Weights of a small GPT-style language model, trained from scratch on English Wikipedia: width 256, RMSNorm before and after each block.
MLP neurons of a small language model. Each row is named by its layer, matrix (down: output weights) and neuron, and shows model dimensions 0-191. Each number is 128 + 32 x the weight over its row's rms, rounded and kept within 0 to 255. Numbers have three digits each. A neuron's up and down rows have the sign that makes its largest values positive.
Before each neuron's rows, "fires before" lists the tokens most often just after its 100 highest values on Wikipedia text that the model never trained on. A number after a token or word is its count.

fires before: ":" 53, "s" 8, "(" 8, "\n" 6
L12.down123:094176117140148139178161117119116125120115166205088141088121120123200171106114126133125166183132139199098134186093130155107129109144163103135103171130165116164116146132128124109165070132104149158148168110089133077126147115176240104139107141056076083153066184113131195181092111126077155144124174137171151113116173161121126181159138179143130136168109137109141117147142154136013089146172184128105165145165150087131130176153066123118158153126163132116151091077083101142124123152075174117130108122115172136169144103170114127119132130106116094082112171149051081140132146147129099099

fires before: " |" 31, "\n" 12, ")" 10, ":" 9, ";" 9
L11.down576:122123113161184049073068135119087181105087097112150116075114144118156144081116226148116174120131098096099135107104120152080100122129120171128142121126102135141141109113102139160137089132067103173097127132134135087138138152146128121108123154099163172126160097148066175105097124110112148119173143136079115121184143107138155173162061131097146112153148129137109137179139146100186148065106166085106062137088160103123122126103151125148182121162150097120124182116152121124134023149184123128156147138108115118111153146091141151092111078160095129094172123154162161132141121163128039098

fires before: "et" 22, "le" 10, "ar" 9, "ut" 8, "an" 6, "os" 6
L8.down738:162139095136172076154176166180124135177112132157166181149133067126108188151075121139140140199115152107170119126126080133149133063095145095148086112101137183170186133117152048174121164165127105137145176114081083113081168160168157106093185118137126149129133082115112176152156104137060112157119186123125096101081115149110156074119133070105118141160134075123151146116181110153112095096112105109146123150082074126109102085121085140079141137105100115147145150090155107100111107091085160145111077071176100122129110110141126135169070111133147126133179140155091170133152125138076154170

fires before: " |" 38, " (" 11, "," 7, "." 6, " –" 6
L6.down491:161146128184123096135151082102154111115086080126095069186086090172151186132150110134091135126099153160153097140141117141089092176120134153109157127100166131148076094090109160172173121047092076099130105127154119158106149175146183130143133102130131114171124073145111149143118161078137170147132164099184141115087140117127108135144119151111118169140132156133127074140143109093087079109158148091108170150159140153095164124135166104110102153129147109133095100125106111192207126131100042093150185186144099101146100160112147179125127170093142099171109102095156175141114166147148139117

fires before: "le" 12, "ar" 11, "con" 10, "ight" 8, "lect" 6, "vol" 6
L5.down115:181159077106082089113162116089168091139129166189068145111106159166107152120225078122109192191097120103100126107089104131137060143123119151132119176123173135074130175087093133145076175168090097180150117104126141165127175117091135066132122061129068122101131099125175125132105182149132117139097136150095173170086151110112105121143115138120111145109126097125124134118130169149128147182094123162127175142069201110159153187142093134137092126132121133101140134077119123092120094101100142163099162069132130125188191119176114119048117112125095099104035091167128080109132157081216082159

fires before: "\n" 38, " " 20, " 4" 7, " 7" 5, " 5" 4
L7.down243:040109138127116120202124141152155075136144141140092181119082224153185102135091095169161126117156122173116109084138035078104137122135082140153183143165092159138116135109118105137123118068125108140102101157145144139124105125110031046102128073113093110115138095111068162113155106087126126142167120132162110060154109122129135166112092116160116069110136177160132148130143082096111117148155159127124118159144104158171122178120108107135138092076143138127035104189138122172140128115176152101088120161146157145159123122134189158165152140151097121161134103146075075124152120140177104112

fires before: "\n" 100
L5.down127:167170109154052145116103160195127134122177113121174154102120107180096144104088107106084143105077151122146138180084152075107122130148077165085087157128130148146143122161140146209163125147104185185156166136142101139138103119092066103098112086077109146150113154143167125189140100097194176173113041120158163174133113145115106170072168124139098100116240179129133149126101128092138118110150115137086129109175102169122104086147153122090213105137134112205132120102112103150094134100161167168148109113120113117104115139126105130102095080104113140114128134081122167170129143204124124118

fires before: "==" 30, "In" 12, "===" 10, "H" 5, "The" 5, "S" 4
L11.down245:118166110182092083146126077081135070121156116094134088137161150160101131084162091117131100160059122079113170110088155126125104132136157118187164096125129116146142127106105083096149136148135116126108135090190138080098131138163140128150150116132149081133184145102126111133098145141122110144144095184092150145134113045046140153126141110046147161104070123118187091132144138181118135129171080097110188129136123115124153055129126153126131138080079121088157121087110104066136086085164122103164136088148139131135099068042089159082122147108167138190122158147140101130190126076090119091

fires before: "-" 92, "\n" 7
L12.down157:050111161149111095125093105187121036171072117120102182132151131087176118032153131136131095134172104122106133177107115155081095138105144129150100118045121084140137089141102128135059119167090098122120151123122136136128121126131101128154159112138161153134127144117144105139128159146151146146190099126140122103114119170131137129118104090093073181131109168120179189126082132152125178144143115210132135167099166136126128182147136115135179134099132116126137124174128118118099108067145148118188164105114102157175144143240092124107135112096128131154189092173078119103146186148136137128

fires before: "|" 40, "\n" 11, "ring" 5, "===" 4, "ry" 4
L5.down657:028130125140094112114150221097166108168082086140162132187172116060127105125200112141120188167138145068113091126153112186149060123095111137113140150129116117061131118111089127139115148137105092134076098113098137119121115157165151164097122112178147128119122161071149073123174150110126136111148125149081119119107103090149104130145094188042106209094131095087119100113191105135098123151040171192179106116138100147117107173121126099125147094096144167103128140153103191072114091113070112121170138132117146090088115132138144074085104154102108153132162143145092192123101041165104131124

fires before: " " 36, "\n" 28
L4.down722:091142076176185118099178136148130000117137085141098121092130071127138150159054125096144111114125175113096125162170144145153142108141153085127104163128132148076167155102132126137133089095169101122166176147138134108084145114143135118097143018099152142107160148109158091110124133095108115096092115158043121139091124113121174099163160147206132118145094132121144146061160069076093107165126208127126101134119105152129136116142161119145157144155100084152163101164095100131146214121129178147092104145127089157098167158054195114122109156171124090109196118094104150149112134063114116072

fires before: "mp" 15, "ch" 9, "ach" 9, "le" 8, "av" 7, "n" 6
L4.down78:160160123137194091141200126125145103181126069109089128119112151144199108168130146162099118123141160167130130175078096067148071137129074182133110168119095132179099154135156147160170091123110207091159164092075132100145155088115153098109087101143133179135201081185096123146156139075137121165166142143118154137151128121094097088092133126116113126132150216134121128135138082149143112089103082114073135138068116159085116099139157135176112085101169167129169139136123171104095160103076170110115128107080108174149126120137185096109125094118078193133081055151109081102156129097122129182

fires before: "s" 23, "est" 10, "view" 7, "i" 5, "dge" 5
L8.down167:125135171142141160104134153117134123118115163124182142100158048097107082120113109146129119107132129097070127193142170142176112117142164106172053100094110104112118124112110104118106099125083146110167137163117227114133099072089118115105125122121130166153149155144160140062154076139170170070094146094117126190138134141098117104145119128110137065110109118100182109146101104136122144155144192101158166145138142145177103090114144086177112246109164109160215190128141125147064140112202175077125170140147083160142128151116136133180101125100135158141087130100127112123057161140140103124

fires before: "==" 25, "The" 11, "===" 8, "-" 6, "S" 5, "H" 5
L8.down119:103117074124078160143124109131157065200200186117090120140157129054105117098178135107094071174079142190076182074094060145152150179137098076096087138133158111104125113086099149071114069112144120119125149155125117164149061176076177156185099097089143136138139130155150107152130136107144149128111072163111148120129134088110114091125136173122145180158120096149136177112152137166130121161174069122107111166113144132130141161153130082143124117114161107137160107158063138049156092148054133108171102110076166090107164151143149085151110098178161156118100104128090106145121142133144107050

fires before: "\n" 49, "S" 6
L6.down191:071197105128100115165136135147133097124051067113191139124093125088068096083111080139103166135144121116102113170141104107146148136132082170098152167182115172145118107139108148158163087136103111109106118131129147105102149136112123127104172108101144089145109159171187129145150145054148147184140087174150105113107172137124117196079157125140200103151165149089117128142114167080146103139153120113118140050162168155133153176100116104135168127150145165139182097039131127090140152158106109106137185147132160177098056129062150156081127064137114139147103141141180182154117092137124101131

fires before: "mp" 16, "ch" 11, "ach" 10, "le" 10, "op" 6, "les" 5
L7.down765:158177116164103161117158130139133119168085115084040152112078184206131133105156162146116099140146180126117138135100163069178096090142111080106116088097161142143107113120186124132128128084157099127152122074074061095146152088151165113157204135069136066123071086167128093131139131102089100110144174171111142098182124147144148112092099148197090138096091126142149077155167084162119152100145166127109129119131138178115202148141164110110151110109154119141146144167119106095170172114078103082125078122140203160188109106059148089154112094146101129145125105146085163132140146129190109116

fires before: "|" 60, "s" 6, "ed" 4, "\n" 4
L12.down471:177147142127164087065106140131169171116209168115111117141140122158109197101109146073071133140169085133191111088118135070134129166115127134146159170150126119144136164186098086110097115111122168138152132121088113121141143112181114184134164090144120114116059121162081129166167123101110175142099169203104125118229150101100100112092072133119123177147161081088108148201132168148131128148140126156161092104066163129071112124096085168121185173105099178130076170169106107110154107150112167093094081082096156147125157136058145152088093119103174133102138136198116143121090132139116089108

fires before: "°" 25, " |" 19, ":" 8
L12.down290:130117119108138123088105168122172192095097161084139138152105107110120063148115185184148159114152116135110063109110151148126145113107089103135115148108112142158174090154132112158160136153108171179155152154152123064084151122121132063155141218072152112122144143117093114124143174077172172140091082156150126098147100136137133142127109141179144096161122143170114115129093129160079155098143181065131178133091123169152149130126180111187185144091063151144165112119162117157130115214133105138133098072153069099152146101098132086050120126160112137142161111155127112136167078129100135083

fires before: "ed" 19, "ted" 10, "w" 7, "ft" 5, "tion" 5, ")" 5
L12.down346:112125161125156128122125100119129127109161161151105106093132171143096159101090120152078063173126161078158108125090157145151189119129157140133123145122115120110096132128079172137083197089163126146070141105168124114170105172161128170155137091127062177087148153129164187163102124071160169187156138169151151153159061102197114163144143127094163133125075140163126178117137120061171082122119121174084097185083121124141098176133122134169111129121139086117159170155115149143160184127166132146140184176089140110146124211184157195105169116146150148133178120154134105134118146093127167151

fires before: "\n" 44, "s" 7, ")" 6, ")," 5, "–20" 4
L9.down287:105113177093195097102090088124140036061147149168114120103206153131152094194105103151140107062115178092088146063156098089116059118105123105127143179142099133153112131095139146100067113127193167121129116066106121085132122073194154101137160109167131127146118143106127081136132102107115137156107104158142126105152105100117107139159108137098160130175066146195172164072134135130141143148148117127151059150114096137085164071115131150107119129132135167110157089125101124144118130151137121128063126126105118132140179052199198128098118133083114139163144128164100135159116118125130129096

fires before: "\n" 34, "," 11, "The" 6, "C" 5, "S" 4, "A" 4
L6.down209:163124115156111151134136084133141140149110126111083110137107145154148117146093145110108132096084143131137137123117144080118098118148146155072111143115135089183106172138153093169066092188122096101116135140159110096107104150194131141114101095110153098171126124085194078137159142095100111129109095175144117144072097141144181182151172126169143177103101159118111125072157153121101168180115112135150150064159068130133102086139120089073116068116152072133184119110156091170139076110106133121137110078113146115166209087114131152098094114121210117096139177103187111091125098105142149108

fires before: " |" 36, "\n" 10, " (" 8, " –" 7, " and" 6, "," 6
L11.down707:190097111122146188131115079136160114080178146122142093155107130160095094112149175138127108142089117135133199184101117107136147188157120105134111135086131079089118136134128172125130176141145199116156162074125103121094165106199208159096115115116177165187148105158129111123160160142131080132110094138166155141130103156144163170204063154114111115183163145170155108153190108113140130127132171126128111104129174098144158179120114125101109151094141140098087168114114111140124134106189130094123146106139107110140102154109122116066132173128114107137102080076106152113104109132206168182

fires before: ";" 44, "\n" 9, ":" 5, "07" 4
L12.down711:140106110122195110078090178138156116139149092094047127172110140155167112113116151109112130078153127042106128162181096102119135141113129138045151098163092132145137148143155145146123172097158108147100172097163109129127114120160091146143078126094129167089139080122101121098149174112097082129112158125169085146186099099149100132114164144107144117093145121185206154112144118163143120088125069175120127176132061118154141143123170132151119200126129083174166099128080129125108139157096050143166190110080180142176101122167148051150115141082140166123209127135185147187108139103116164154

fires before: " |" 51, "\n" 6, "–" 5, " " 4
L11.down544:114164096141177129131132108131141148089104153138111085134134100120143116063132124130062169110087092142198099101059098136110125118126109167098134114133129107096123103119094189173103139134142125225167156193119102121139088074114108127138062119182100123146126090142095122140100150100118101115131121170152063175135112085151126126155102151178135097166137165101093079126140133129099150143121169121139155057106119099098126168105167099146125145154157194079048144132141097137130135087134072079128149189115118112098218095074111074126158098135131116148133117218123114168138099142065047080

fires before: "\n" 50
L7.down481:138135068127185137075197095124093123144119106096164139111112127079135138103138089106165107131148131127158102189102080099064120106177133053074131157126124141143165108091112127133213117084100103112145158145129190166078144106077184079134098134125109158093123091154132123188108118135090124094158150076108184076111172098159144115128122088157121116089117149117128104039135135100092109157103153122159160137055116140133160080098102128126113120134145134095075132169113122094138137103109146111124126201150067134105157064122159167143158117117125141097102074143080177121123118098129119062

fires before: "ed" 69, "ted" 7
L11.down184:152091114168127130117135065115115184154152113074087132101186083071088147103139166182091088161126148140119109135088091104083174127109178058142114138178150099143129135190109108153131128133106076151098126107152158141164129195082141128056099156112119186193092103121149111121146150126194128146141076150114179151123154117077185175118142136112106140120132166097156124096131108125134121150139110085093101136135054070182153136120170158102064138172124174149154103198129127161130231131112103195127147106081120091152156154112115114123081094095177132068186101133119108130147134122108142142

fires before: "il" 19, "one" 9, "di" 9, "is" 7, "v" 6
L4.down666:065118078197112165102146151169057100087159168104139131194152144100138112117127113145091140130164126181175199111135092113054162180112163154155107102179145139168145078149070087112166126116075151132125097163104108164125088154105050154095101131144148165114180177141125131097131151134132147143124191131129134121165096116118136102108112160128126122213154108090092116109121093126145139111155134067119090123134067166129109102098143099109085117110164068150036132142168099120140212139145179091117129142145052130151123126143106195154127099110153088128086115117155175125108142133141119097

fires before: "|" 96, "\n" 4
L9.down29:134069110119093083109090096128148140115136103129093126112103095113108176162128139166121150106165151117145087150160100130145161115082102114127143104179171141111171132137107164110122129136116149081098144125079121145180152115145154151141159055120108137083105150116177069095112186120171128107074150189058122099071110118189139059148093148114166121106131107147078160190091164148111148156110110093159080127158131181133204120191122047177125120159124070105133133155081132108151124173132153194078129103134117160145200072097153144092146150125136095157135163112193168095133141085161046093

fires before: "|" 74, "\n" 10
L6.down660:094124165070152165160105138136156083119111142192192134127103110123136023128141149116090137163114115134115153126198120200178149177125138128144077109147113116101110114061130108112103146190118126185109159117066123136168124131063110175111160125153173170124157116123198098110151143109106110126107179140166163145189151157123133104128154113090134202111112089105112109153195137112141077123105105139115149144136187149161119115145170087102122119168158135175125141145131117077119123120028146149162096120128128092139082051096175110102123142150134160191116148126147134084076125087101088144

fires before: "\n" 32, " and" 10, "," 7, ";" 6, "s" 5, " (" 4
L12.down131:168126127159152131148089083178089113179129092128160098155083104110163105136160079144131169154139107091186173191166130140143155153132142147079115121145121126168118124122145127154041092112103116121141126118185146152101134055109187101154171131162205112152142096169090104120086115106140098127148113172089141097129117129100109152090098109124105132118132163153177120115090107125132119104128114084075115127192110129102131095197149133151133058123122189117133087156067131125144176118175074124100041095123184111183199104150148170143170094093134105151090127168107116154145112114162137098

fires before: "\n" 57, "|" 8, "s" 7, " of" 5
L9.down90:117144116148057131137102091169091120100107071081159125077094159123169107131177128092112141139145169096077091136151135102129133075113125120085101133095063148088151184103108167110118114148108139084179112125132135070121101135128185124091161121135151108113126154088133195128132131143112085116141149213107051087107202197134152118175110181150105180175144151085127128104109118117124165226104094144080100129118171130136176102199130164130212134097188123141119013197134143142081121122106148181080134100123099126144078133136128147090149080124145102115120179171118142146125146101098162116

fires before: "–" 14, "%" 11, "–0" 11, "–1" 10, " the" 9, ")" 5
L12.down418:136121122156126155127142076150195000164143128159136113165118161160145064165103105074117127183045150127110097117094170112106123156149124133089175094118137087093121110160125154138148088138127109177127070112130148134145090124082141163205182156146105176112185096079100103110147126103164136107118118107118104069104173078057094194099147151148156123130099103132112172112118136136142182103162063099145101058111103122130142084106176148135170144094068144156140165142107162134136115060087121152122130136111204150103151095139150118116156104172160114182139138115147087123112127103107120092

fires before: " |" 29, "\n" 17, ":" 8, " " 6, ")" 4
L8.down740:120179113158098151112143112081151069131091120115147076155121148131171127138129153170108122132099113083121154052094125085118116145109090144099071138140108128170117179103145108123173159111121185068151086067151112100153103130116060168144091172132107167043112143128112197044062181150055161143119136149131124162184147074111196156104146109105137108158139158128076140131103059150154118154081113192173134119153120127152118161075142107123148138174139104119093131104135145082084168116147108116147119155116138092121139135109137108086131150196170165134196103097131079158140110074086167132

fires before: "it" 42, "ru" 16, "at" 5, "and" 4, "able" 4, "ant" 4
L8.down653:130133062150102161147145109090162114150143137079136137148148115122142038148143107153106162155150113119173144124144104093118102142124142108056152110178137140160097152137125149150156087169125137110131126169106082126140126175149095145164102087104067116120145172146125151169161178124145074088109090129110128121073097171115066138167103100059160113116121137153162139141167164138061168202134116135140136075168152097073133104141120114128162140093117132162130181109127156089143132153053091147148103180139147126131080114112171075114132047111117126137152141126157116127110179063078075178

fires before: " |" 36, "00" 15, "50" 7, "n" 5, "Z" 5, "k" 5
L12.down461:126141105164040115137146165127127090092103119156147124117141144132128104131144078127132155148093168128153082129207107185110095205127129088105121105088156184143181079113071073115154118114102198155173088174181112155120061204131181118113156170123132101122158165090164104119125107117156095078090195151087107130090163099135105154186160113145123149076136147170126199132115091111093087114163143113119140126106074156031176101090146159144175138136126100152137119108115116137125148067164131056165070124099124175119126134121143139151127153113129168133139136109089142142069163110149155113

fires before: " " 20, " C" 8, " Li" 6, " \"" 6, " La" 5, " V" 5
L6.down285:156178132118106125124128118086164113161096152108123191108125174136129159134134131120106138100133132118164128104140129150160115142115113115025098159121107188100126199202133141191114110130183136204148182152098095124200072131128083197140209099120087181078140094104134167121117125127141138106096182162045128138134080161113163148134125103169170146065113177123127081115156181125129107180155162159157086096104096145096103115134060092117137173108083154177121156113199122091149134143168137175141098115114155146142120106092166078107094138126082115090111099139104170151149094100129060074

fires before: "ment" 25, "-" 11, "s" 8, "d" 6, "ball" 4, "ten" 4
L12.down187:135136230081030074131153086134115113139158129088099125102161189098152131144134096106093125133181110150120087081158165122165155159094119167170141115112144163158120124139111105139140126111170138125165126125196141147111085219109074148104145143153067123158145111120131149130158170211097155144193151076117146139152198132107104122147047169100055150188125153080127199161144155117158081166156131116166178099153191124096080153132128123166131085119137171136175061129096101121117125110157143135104165146097139182143154143071118148146113121154200135127150164126110136123138087161130133083

fires before: "s" 28, "i" 12, "se" 5, "k" 5, "our" 5, "vi" 4
L9.down19:074143195102123121126026130188099130122138144167124127141123150178111105157103106151132168166167163169144119146121054159154085175137103095114104106079121121108155131083107128089175106109147154091128106156093066126088175111128132153103131108109137142110108130165102105115069095117128119064178099117104118059102111061107071119156132135145127089114129111146079108169167146126138149175169047098100202109147186131194131162174109091125127162175091105134165140082150125139066181205180195090106123164130141154147053158145112101127095124134092107060082114093151120112087128143115139093

fires before: "il" 19, "di" 9, "ph" 9, "is" 8, "ft" 8
L4.down644:118091047122124189134204126139113147108153074168171155155153142116151113082184137099118125124092164126151171123113136148105191126123173148096143179200082148173086062182138123100113160173138159161123138162143107119112101082100147097137144165170158172134150170211115165155176153107147127161137155132134114107129101121132170126088136122180131160090150110084090163157158140166055095127151110132094132158085152150072153080076138092168133104164112117119171167124112137152126138078156117106194165158121165201048142117094193162124105097126198132120103074165162110110082185139133065113

fires before: " |" 39, " (" 14, " –" 8, "or" 5, "\n" 4
L4.down718:127143130099087084208166104098113194067087150214137068181132154077172133175154165121155085120071090053094126197169173129156144169145161104133100102100154118081080120143092184175165132097137079141120133101173062104146093103162137133135157119109128143109128085146143136117094168112168155128072123158105173156174111161129110155136153072132047159117143117113161143161105138135101100134149077089085151143207049104088172089141084148136151137126078137104078091134081104202108136108102136113188127202122108072115122123133190108123157129130156105138122126158154123129087216116113111119

fires before: "–" 20, "," 14, "." 13, " |" 13, "\n" 9, "–19" 7
L6.down348:112185157154111100153162103126099132093099150081080115142164185082088134172141092063116124107102161131139120131166079103171071167160164132134118134115165086140164137140112112097191102115114169152174122113101106091121108093150105064062126109115168089150149136113109140128150152141134209120125191153140115138121119115063114118120208085211142142163133126093142100085140097130119112068170082096135120096146117111104155105108158130198115139116073174093107173106101180128126086138136139021087128141090173120114116118155100125150049079057195124172093095147101210177190144117153152122

fires before: "." 35, "it" 13, " |" 12, ")" 8, " (" 5
L7.down533:046115159091107182126121147125132102129097113163110087158150119111145162113192091079087118121140183141161140151142096073144112231176116123100123085149132126095133145101153140148148090043119072124129145152110100125113146111132139136145147093134093183160152128082158135150064071146057143132152147116098141160174091145069160120142108150121147110090156153127160069155137118117094102089092077108152166119099127071119150155109130088082119177107081170157140167178186070196159127101104129108158124119110109141150119105107163168110114112080120097155154139160149149101127128112157116110

fires before: "s" 21, "ed" 12, "ent" 8, "o" 5, "ac" 5
L12.down286:120147127169151130101101104153112075126098126148182112054134093134058114183149152157125097120100157096155090104144087134106083112137172121125161119083120128052131062104125163063095121141143069113143161165136126142156113149099173128164124137123135110163067093113158137165107187100178089103152081135150137089116163081153144114084114140155169092121152137092105181124135154130148136097144106045152121106075111149056117050132113133130130118122162122114154065112106114095058119158139111110130104141096116131122107167125175118179085098133118101116116179105108237113134075140169132071

fires before: "The" 19, "\n" 17, "==" 15, "In" 5, "===" 5
L4.down581:134106122108161159129094150114131054121141161126095119123127118138129072165096193117138087082108126168084074069063154134141152129124121051144089102128144159123120169123157132081129116110109063176118187128134135100169149143145093160116125127124124134133159194078147082086114143175152044113155140169102140135135100061129172062157129150105117161119110149174203086074132116125140117180152098140145066121107090111132111096134112128115091049102119054124170135095093102113105152161169159111113129109096094101128187136086101128181060097108135087093139127163142021126131122098153095122

fires before: "rect" 16, "e" 9, "re" 8, "g" 8, "ff" 5, "vision" 5
L4.down538:086100132123121097169098059159143108144162163140097105107123085120198098140073193128084097156083055147106120144073163114120151144195185132150116112093106130124141164192115132161172105104117158154097130139152146049116138164144120130082132118132123077065090114127106094172141142146105125129191104074015131108130153102157108070061141117193161112119131099138110089163119175139127131131133113068116121086121100199142088117183113176112159152174179140192180147090119142108152124085133130145147122099128162133096158131104109111079068056116106109114108126048115127109182154145124125097

fires before: " |" 23, "–" 15, ")" 10, ")," 9, "–20" 9
L11.down198:132081146123148189066169100163134055112084121101101139148162117129136124167147186124151103130114077125136156131112104105077131146075085159114169126143152113111106149118054163136128107102172092100110103101149117143113107132132121161096186069154144120126151037188131090126156149133083151103142143156068111106107128161144144173094150120109137102155090152138118099145104129138126103062112180125168082139038092128096107124164153140118138174115101189099119181144237156128109152114185123192127106073180160090085123095207132157124113168157156129159101093137130070147155109077173084140

fires before: "|" 84, "\n" 9
L11.down303:179136145057125064117083110075152148134152152149159140118166118163121140077177077120119077136199115182119103167151101150123143184132098091170163166174117172104112117139079158113143151102123134180147113129121175142124120096099155128121120164118128117128095149121128161115083150203082097093107158141133099094119097136130177128111147148153101143131141144123159164178130106167162129147086157152078133103085128066127127144104132096190113095115080103104091161184133138130083141111092153176122103120079162148097129134098150116120143093104145113053109241146149151166136186118122155134

fires before: "mp" 28, "ch" 12, "e" 12, "ach" 11, "le" 8, "les" 5
L11.down763:165177103127078068133204149147135021179090059138081128172106109164175167153146155186122147121105157143157101106137145160160113105072135100103112126105084107118113121133189195102117139136152130130155175127179076109113124093069160171184124141131147119096169163150060129076129119097131121173141146146093091102116134129154134077119168121128146090074166122117141130104109120122128161137093170125064086104143143178081111148111118082129138125131205125090179089083073140144130104071140182144151123122117139170131091139159103129106178088152072132103106102133113111122210105131160110161

fires before: "\n" 48, " the" 8, "e" 5
L9.down260:109070183071148099135118100128113091165136124104113140087115120127111058124095108101112130085132087140115153139149152098104055171153138142125103110091156150207127122143140127159193173099117102104172165150122098106190092148109088138116121131126120148121075161145144064167143101135123082111114089128080119088142138156135113107119136111133087166107107131110083120111116191150090141110125120181141128090146116081112150167157167152141222111098141111208177082128096117131121103099176098112193138133137096122144162021092143087137140059137146156167115163142119068159154186153086163092

fires before: "\n" 26, " and" 14, " of" 13, " who" 9, "," 7
L11.down222:117153184158094112103169128090194149110178046107144152164148172150102171117134158131083121144093142140108111112131100111114120142131143108094172085132125140101085113159121140072145160160107174135137113138125151166129116135181143159204121078126134187125156132088139079143156133122113138110157086134138097067135165112099168125163147167136145106168188118112150161127148134109120151109097149169136101161097073121137088186164107155184137094138072149034096216078077139119144098114166134095114156136147212151197083143134093121125089105127059088137124075111128152083081170122144102071

fires before: " " 24, " 0" 15, " 1" 10, " 3" 8, " 4" 8, " 2" 7
L12.down213:066139149179093173127118133056119000139121155105113144173149125131109137118156151136176169082104097109142138138164123093106092133132125145104067143126138149138124139151090121090081124102170113108106193160136109135057138141159116124098148136099160110118099119136094092144059142115161134144097146121152116115156098123108110153156113126140116128094147147125088159143145112170135136146151127146070146138141115083139145160133143117134131159140174165066096081131077121112137135100169117131168183114068114124146154111133132133160154117152088106110137135134000081142131148116145060125

fires before: "s" 60
L5.down733:109125169114180136098102087202130112115115128128175151113127106180098074126109177147107076118148123147097141114110086159129127100115132082087144099148141157151127112094160087143101128123160111094110171121095143142228127114110115100100056088156128059127176057107159158090158169111125148092103093131123129178095127142148108163138099183081144054155122211133105139147164169116141206108113144147191110130126172101127179087147163117130160130125160107133136127121135079095120096136133201090123111103078141093099143095097157071163151145116063080090147122221137119110153091112206159162

fires before: "it" 27, "ru" 12, "ot" 5, "ock" 4, "ade" 4
L7.down110:126197084144138098141135129143098092063117157101092163094104135161133093129136098147141179127131141120117172183158101147136201108094088128073126132100139102157142118143122143153105097133120102118181114112116136099115147144133117162129150097159164114111153078112107195147117211174130145059153168106155167104133134179076141082166128167093131105091113125140170171108116130172088140147143179156109093098119099075126093115105099109041176135151132146147097100143167131043057141091218119107092169159112109141141155137069129124103159119098059108121131079128221104139108115131119076147

fires before: " (" 27, " |" 25, ")" 20, "00" 12, "50" 8
L6.down51:099090091117156116057135185086109121147095148122107154060141186134081085160149087136120107077072206119116148129138127149108127097173134152163153078172063128144150120076123095115131134139156100139173126161120059119115125158112121134143074156113115155113207132067192176189112182160145058079111108138110115083098148145155094127079153148144157147143190106159170134162159114101135129109101169139138117102106153098161146074103183156119145134108147110100147084188154115074127136162121150067147126117123130113135154108120120078168144078101162135085083136095109116156134191104207146117

fires before: "b" 25, "con" 9, "ar" 7, "ight" 6, "g" 5, "val" 4
L7.down20:138147093098129142079135135112095029151149148099120153185078151135138147134205068080107115151076072121169078087089117131119084116094096122112101135187184107144118121083173085091160103139145126124141138090058103133090172102136141052146181158153087159088144110143156136144121173171102154084120146140093142123136206121134126107143139129112070114169094117146185157088142113152120134109108147093086156153155090190091161125155107151149177130149078086121172117139125190107082152108115166146117141119124181068070124127111108127140145084094144149127112129114100080103140094181157134201

fires before: ")" 25, " |" 22, " (" 20, "%" 14, "00" 8
L8.down365:116103089141100052109143142079076099151124138151114101113084139070131114121083087098143102084075121120168150080172148149051137207157167139082155114112090147140106105179122068121146150176092175125178101123165156109111077147143128173104165113133098159134185129093122206134094139129102075136124120118141129128101160158072148206107139105181156131113120135167128114153105161132139121172163163152205124185141091128161153163138136103163116162130132176077138104161166122129120103091120110110154115039087195086100165112126188179158105087117175125195150113139154079081158124138140213130

fires before: "\n" 24, "==" 10, "el" 9, " " 7, "The" 7, "our" 5
L4.down134:119167135145180143138083166123115094130131160164128145144098142147127122148138133118097112112120144161143133121175150149092128097043118130137157111089136091151146153159080100064166171104111097121166126092131073176201062172164166097147138118205184097155103121105115080089123173190136146116131151117107119120148139100149074154142188102109124110145080080158147109146067154171095118090144166086111151141085165059130141208110167103144191072122112203144113115104098124154104082147133085149128188121142136084089072114066151099165133120138143125124156086139203075110147117151091093145

fires before: "ed" 39, "s" 32, "es" 8, "d" 4
L11.down455:137089103159115142086141135189138180120114145134073172078108079101097102104103126109109189188092085092128107162121094099120194115101120183186130154128096161103157140190136079111095147163110164129148141096138130085160143111021133135103125155162142052143159148139119160157127135140141175140165130145099149086148173135094108086152083206074106148142151164112124134123107172139151171108115095104200131119159053081074112107190173142137148122099167154152113084090019095141087128141102139169139100111153173162129136109165134147124113126089176106139091200126150160141120111106098107153

fires before: "|" 59, "-" 19, "\n" 15
L5.down535:129119135106147130064089156184138140101157127204097127146147142156095112129120144173119164171101129128089056131188114169147091059167223120153143149130143095134137107096105172081088164168112157169118085123158107086153129139128199173074137129135129123110113099088139176131123159119108132149124199115137114222147176161159141149104104129105140097098098102126145159116199110116094075135050099142128098133149176127097114137115144137083148179100113121196151129139126125121104130104106157102064088131151131107112178114108187120160124132137074113109094159124204099110080089150094163122